config.toml
n_layer = 16
d_model = 384
n_head = 4
n_kv_head = 2
head_dim = 64
d_mlp = 512
vocab_size = 8192
activation = "swiglu"
norm = "layernorm"
norm_place = "pre"
norm_eps = 1e-05
positions = "rope"
rope_base = 10000.0
rope_fraction = 0.5
qk_norm = true
attn_scale = 0.125
bias = "none"
tie_embeddings = false
parallel_block = false
init = "normal"
init_std_qkv = 0.0197
init_std_o = 0.0
init_std_up = 0.0197
init_std_down = 0.0
optimizer = "muon_variant"
lr = 0.0158
lr_mult_o = 4.0
lr_mult_down = 3.0
beta1 = 0.93
lr_head = 0.00786
warmup_steps = 0
schedule = "wsd"
decay_fraction = 0.734
decay_shape = "linear"
final_lr_fraction = 0.05
batch_tokens = 131072
seq_len = 1024
doc_mask = false
train_tokens = 391000000
steps = 2984
dataset = "wikipedia_en"
MLP neurons of a small language model. Each row is named by its layer, matrix (gate and up: input weights) and neuron, and shows model dimensions 176-271. Each number is 128 + 24 x the weight over its row's rms, rounded and kept within 0 to 255. A neuron's up and down rows have the sign that makes its largest values positive.
After each neuron's rows, "fires in" lists the words (lower case) most often at its 100 highest values on Wikipedia text that the model never trained on.

L7.gate61 [117 133 108 134 168 129 102 112 154 157 127 159 143 120 145 119 117 144 133 127 181  95  92 135 156 125 158 171 126  99 133 125 120 160 112 110 126 132 118 132 136 215  95 117  78  94 168  75 127 123 140 104 126 124 106 129  73  81 141 131 133 135 138 150 136 135 130 115  72 143  92 124 148 157 126 142 112 161 134 138 143 115 154 155 154 104 108 135 116 111 115 101 108 128 117 124]
L7.up61 [101 147 149 105  96 130 104 140 106  91 143 109 109 189 126 158  73 163 156 136 116 127 142 126 125  97 126 137 115 100 138 143 156 111  91 157 114 137 120 147 143 159 114 177 106 114 137 122 106 170 110 123  50 127 107 116 107 169 149 133 122 141 103 132 133 149 158 124 138 115 128 158 144 157 106 145  87 148 107 156 131  93 126 127  94  92 131 156 182 137 128 112 117 127 143 154]
fires in: "as", "while", "though", "however", "because"

L2.gate331 [ 99 105 113 136 131 108 133 145 128  79 136 137 131 129 151 181 154 117 169 161 161 115  85 123  93 151 131 137 127 128 140 105 145 143 122 104 145 153 119 169 138 130 112 102 126 145 168 100 158 136 143 157 171 117  99 143 138 168 137 116 152 153 154  72 131 178 104  81  67 147 121 109 135 117 124 151  91 140 104 132 117  96 114 145 189 144 157 144 111 125 114 157 113 139 135 129]
L2.up331 [115 146  92 125 129 138 104 156 129 152 147 124 100 140 111 117  71 116 146 145 183  72 173 148 144 174 120  80 106 147 137 118 152 156 140 119 104 115  98  95 136 116 105 122 138 121 144  86  96 143  73  88 139 115 165 129 126 131 118 130 129 163 119 137 136 130 118 137 120 169 102 116 118 119 108 137 161 109 112 157 123 141  78 177 140 131 128 137 126  94 114 142 124 145 113 153]
fires in: "when", "that", "if", "although", "though", "been"

L13.gate156 [133 118 106 151 122 114  60 102 165 135 156 104 159 151 124 123 119  87 157 152 117 156 120 139 116 152  82 131 146 103 148 111 134 121 122 147 113 156  97 141 146 114 116 101 133 161 148 199 105 103  92 109 140 139 122 148 145 141 138 144 115 125 129 114 144 108 144 147 146 160 141  74 125 146 108 129 145  77 125 102 140 136 103 111 118 145 159  97 114 116  92 120  91  90 136 170]
L13.up156 [113 129 131 100 125  68 134 214 154 132 122 134 116 153 130 163 130 129 133 116 128 155 109 130 135  93 167 152 146 160 121 111 119  83 102  83 161 115 119 123 149 155 156 119 105 136 144 126 127 145 120 200 145 150 145 142 142 119 148 139 113  86 172 129 109 129 113 119 100  96 140 127 141 133 124 108 110 151 107 148 129 125 133 115  98 145 103 149 160 110 118 156 131 136 144 155]
fires in: "his", "s", "the", "her", "a"

L10.gate149 [ 99 129 122 113 132 133 138 137 122 103  94 143 134 128 109 141 110 124 133 144  94 136 128 133 150  99 108 133 136 117 116 159  92 122 124 126 122 121 133  77  87 134 137  78 155 147 137 115 180 105  95 146 151 128 148 158 129 181 103 155 146 101  98 120 153 146 105 145 128 108 144 125 135 154 129 101 143 120 151 107 121 148 156 102 136  76 139 102 106 108 130  85 121 123 100 117]
L10.up149 [160 140 111 184 106  91 151 140 128 146 112 170  83 112 121 126 128 133 152 180 123 130 167 145 150 143 115 170 115  94 125 166 121 114 139 143 137 165 113  67 112 154 128  73 142 139 136 112  99 145 114 150 125 192 152 130 131 167 150 142 143  91  78 133 135 165 126 110 111 110 139 172 166 111 178 118 126 115 124 126 133 110 165 131 113 147 117 126 107  83 125 129 100 139 172 125]
fires in: "at", "to", "attended", "from", "producing"

L4.gate108 [120 128 138 126 118 123 133 174  87 135 114 101 151 104 116 100 166 104 126 126  86 119 156 176 141 140 149  94 102 155 155 109 103 108 132 125 137 174 159 115 140 112  94 144 130 123 102 136  94 122 114 144 151 134 186 102  91 149 143 138  74 122 129 110 154 164 154 105 125 115 143 138 159 120  97 119 140 132 106 140 108 157 148 142 124 142 142 128 110 105 125 159 161 105 147 120]
L4.up108 [167 120 122 130 139 120 107  97 103 119 113 119 135 100 118 144 151 113 117 121 123 181 107 148 168 134 120 176  96 141 116 107 153 151 103 143  89 138 192  94 126 116 135 110  89 127  94 139 105 134 157  78  97 130 155  90 114 111 159  96 160 110 161 138 162 110 113 111 154 124 126 156  99 172 142 144  91 116 103 125 102 113 145 113 144 130 168  93 112  83 176 147 113 166  85 124]
fires in: "by", "label", "border", "via", "writer"

L4.gate445 [129 120 102 142 154 118  92 146 199 120 151 126 160 127 127 106 141 116 115  90 107 153 113 130 180 121 145 143 109 102  77 123 177 111 107 109 142 112 151  90 161 148  92 106 138  95 135 135 109  88  97 122 116 106 107 119 125 132 147 154  88 132 134 148 157 110 150 143  75 140  83 114 158  95 101 138 104 148 140  51 121 114 130 111 130 203 109 106 189 126 157 146 108 139  95 165]
L4.up445 [156 131 144 101 179 105 155  87 113 120 118 126 147 125 109 115 119 137 110 154 134 104 175 150 142 179 117 102 115 138 109 110 115 147 118 107 141  96  89  95 145 139 120 135 140 126 121 134 106 126 124 171 121  97 149 154 156 115 163 146 102  89 145 144 143 127 164 138 152 120  82 131 173 113 108 126 101 115 125 130 145 128 112 130  93 126 100 134 135 185 160 142 116 112 109 126]
fires in: "place", "time", "code", "references", "places"

L10.gate269 [130 150 110 136 169 139 162  99 149 152 150 179 152 138 109 119 112 133  83 122 143 148 106 187 121 149 149 135 132 108 126 146 116 110 137 166 104 110 121 102 146 130 130 130 135  99 138 169 163 139 136 125 142 191 132 138  97 166 144 161 117  98 136 116 155 144 128  80 144 123 123 143 121 129 106 106 105 121 113 115 113  80  87 132 128 128 169 114 131 144  79 158 133  93 128 137]
L10.up269 [125  94 103 145 153  91 121  87 118 120 153 142 151 164 118 109 139 109 154 141  99 174 122 140 142 139 128 139 120 129 106 141 119 159  87 123 106 102 151 101 102 116 129 118 111 146 131 126 115 114 133 102 122 163 122 146 120 111 154 141 131 103 139 131 102 118 130 124 169  95 125  66 127 102 137 118 116 111 143 129  92 121 142 115  98 116 171  98 133 141 135 118  87 173 136 103]
fires in: "of", "in", "to", "on"

L7.gate295 [137 122 126 144 159 133 114 136 131 170 159 134 151 150 103 122 110 141 102 117  94 119 100 122  88  60 166 131 119 133 123 135 133  77 119  67 123 102 141 145 141 101  93 113 123 178 146 124 120 141 180 136 135 139 173 105 108 123 159 109 151 191  86 112 152 115 119 166 107 111 104  96  69 135 146 148 146  94 168  95 166 127 145 113 133 114 124 139 133 122 159 120 141 159 158 131]
L7.up295 [ 76 138 138 180 155 126 106  81 186 145 121 123  98 107 145 143 102  98 137 141 122 116 124 132 177 136 156 122 123 127 133 175 136 125 139 137 125 122 134  95 119 123 108 141 153 100 122 137 126  91 139 110 136 133 150 149 111 101 169  82 161 120 151 117 157  86 114 109 118  99 115 136  79 147 102  88 140 185 124 150 113 120 150 153 140 148 127 125 129 134 127 183 140 156 132 151]
fires in: "this", "these", "that", "most", "many", "both"

L7.gate138 [109 105 106 159 143 162  82 125 174 134 132 113 115 156 153 131 135  65  84 120 107 120 136 133 116  61 130 135 113 119 133 144 160  95 131  88 143 116 129 143 140 133  90 123 131  83 114 130 150 141 161 126 149  99 122 141 109  98 153 136 129 103 133 141 107 135 106  99 141 130 121 124  49 113 117 173 151 162 164 134 144 132 155 123 160  88 126 122 112 112 168 106 134 187 117 129]
L7.up138 [119 164 172 104 146 145  99 123 148 178 151 148 112 162 145 171 170 106 102 114 134 140 170 139 122 149  79 135 126 140 148 135 125 142 145 115 122  70 128 123 113 152 165 156 104 139 155 138 123 159 137 110 141 112 129 151 161 145 123 157 125 179 118 159 128 110 134 134 101 116 121 172 141 120 169 135 170  75 124  77 137 166  86 122 107 141 113 126 140 146 185 125 138  99 136 130]
fires in: "this", "that", "him", "album", "latter"

L11.gate45 [142 150 140 166 126 167  89 159  98 145 161 140 123 144 149 162 148 145 129 119 128 120 167  93 140 104 185  98 116  96 107  94 137 119 119 137 111 156 151  95 151 113 131 131 107 111 117 122 116 126 179 145  61 119 151 103 160 136 169 106 109 142 156 157 125 155 119  77  68 109 105  80 101 142 144 118 155 132 145 131 124 138 112 126 120 129 136 113 119 134 171 160 116 101  83 130]
L11.up45 [127 120 155  97 159 148 112 157 128 173 126 117 122 107  87 100 151 107 139 123 160  89 112 135  97  76 101 122 112 132 153 102 112  96 121 121 168  97  87 127 146 129 144 122 146 133 161  88  90 143 138 116 142 159 159 148 142 109 114 142 116 178 103 122 187 141 112 106 186 166  94 103 111 106 136 161 172 126 102 154 127 133 119 130 119 150 113 129 150 119 158 124 106 105 142 100]
fires in: "that"

L2.gate256 [ 89 114 127 145  55 125 148 140 139 138 190 102 174 117 122 130 138  87 102 114 151 133 106 147 126 138 166 173 136 151 153 101 145 123 133 155 117 120 119  97 146 112 124 114 112 136 112 129  75  90 118 104 107 112  98 152 150 135 132  85 119  99 129 109 136 153 122 140 103 112 115  60 154  96 164 120 125 134 144 124  97 117 129  95 156 154 152 141 152 136 169 129 169 161 160 124]
L2.up256 [117 127 156 120  87  98 157 142  97  95 143 134 146 170 173 147 137 145 131 149 143 149 164 125 157  76 110 125 127 131 129 119 133 121 156 113 139  81 115  75 150 131 148 116 148 142 153 122 143 116 145 149 108 122 123 152 115  81 121  89 156 122 126 130 128 143  59 135 111  97 110  91 157 124 109 160 143 114 141  92 135 116 127 132 133 107 103 155 151 112 135 123 145 117 141 135]
fires in: "her", "his", "my"

L12.gate267 [116 114 134 146 150 128 140 118 149 138 108 108 164 112 152 160  98 140 115 121 109 125 103 156  96 133 153 119 103 162 111 110 152 166 183 134 115 151 123 119 120 149 163 142  94 136  95 105 106 129 120 135 171  98 118 141 118 110 121 137 118 128 127 142 133 141 151 134  85 142 116 117 154 151 120 125 147 141 138 142 125 115 142 117  95 128 115 171 159 143  90 145  91 110 128 110]
L12.up267 [ 97 138 141 152 148 154 140 117 122 136 137 109 166 108 112 131 117 150 172 105 168 102 141  83 110 147 118 124 158 154 126 141  96 113 158 170 116  97  97 146 126 172 123 116 135 140 123 122  95 161 138 120 111 123 133 118 136 143 163 127 122 133 146 116 136 148 133  80  95 155 149 102 104 172 118 141  91 133 118 129 145 122 160 137  63 125  87 138 134 154 129  99 131 122 132 146]
fires in: "as", "while", "in", "of", "although", "where"

L11.gate128 [141 132 162 100 116 104 135 100 151 180 110 117 128 142 137 157 141 128 103 129 133 153 121 115  69 116  97 129 121 157 124 102 112 109 151 124 125 129 140 112 126 139 139 119 156 117 100 112 147 107 140  74 148 104 127 114 139 128 145 102 125 117 114 127 143 100 134 128 120 145 114 123 120 134 106 127 114  66 115 133 131 157 146 112 116 126 131 160 132 137 139 149 136 123 141 175]
L11.up128 [136 161 102 144 107 154 189 172 103 154 148 149 159 149 153 127  84  99 211 158 134 115 118 119 138 121 161 146 105 117 139 115 102  57 161 150 144 106 162 171 140 111 130 100 158 103 144 154 146 170 147 179 110 129 156 142 132 139 144 137 138  84 172 122 138 173 107  92 127 119 162 153 154 127 122 105 123 142 148 152 146 123 183 116 138 110 131 128 102 171 118 128  97 129 129 133]
fires in: "the", "a", "on", "as", "under"

L4.gate334 [ 94 135 125 156 193 101 107 150 121 145 151  94 126 133 107 161 120 123 137  74 107 188 103  94 136 114 136 147 135  91 133 158 136 114  87 117 100 154 104  83 105 104 114 132 133 117  93 110 141 126 121  87 154 146 133 125 136 115 124 127 138 107 141 110 141 103 111 180 125 113 101 129 137 122 169  94 125 111 151 163 101 110 142 188 114  86 137 121 112 110 171 168 175  90 113 116]
L4.up334 [123 182 173 116 131 127 102  79 132 150 103 165 122 132 180  78 114 143 168 143 110 129 112 124 148 132 135 102 136 153 123 134 148 119 109 149 145 121 100  95 163 145 127 130 134 121 121 133 167 130 151 127 161 157 137 143 131 134 164 118  90 118 157  99 145 145  75 129 112 113 116 148 143 134 112 153 184 145 161 107 143 127  87 133 125 103 117 103 166 111 127 153 148 146 127 129]
fires in: "all", "highly", "eugene", "most", "only", "both"

L2.gate494 [122 102  69 101 134 146 116 157 102 130 132 102 138 133 130 135 103 126 133 129 118 110 108 116 111 102 121 181 123 143 127 104 118 100 150 134 155 161 108 144 117  94 148  98  86 138 139 125 127 128 138 147 141 126 120 130 125 202 127 179 122 122 113 138 168  90 104 130 159 115 114 103 143 148 101 105 164 140 116 114 129 156 123 143 115 187  99 112 101 130 125 169 107 113  92 121]
L2.up494 [ 96 123 116 138  89 134 110 170  92 158 120  92  88 152 116 140  93 136 140 128  85 113  95 128 146 102 101 190 123 124  95 118 131 131 138 106  86 163 178 118  87  88 175  98 110 139 143 130 140 166 171 116 140 109 152 134 156 181 127 124 113 122 103  88 135 138 136 128 108 111 137 173 126 150 142 118 137 124 122 127 125 128 138 117 138 165 125 138 131 111 126 134  81 132 162 132]
fires in: "at", "atomic", "portrait"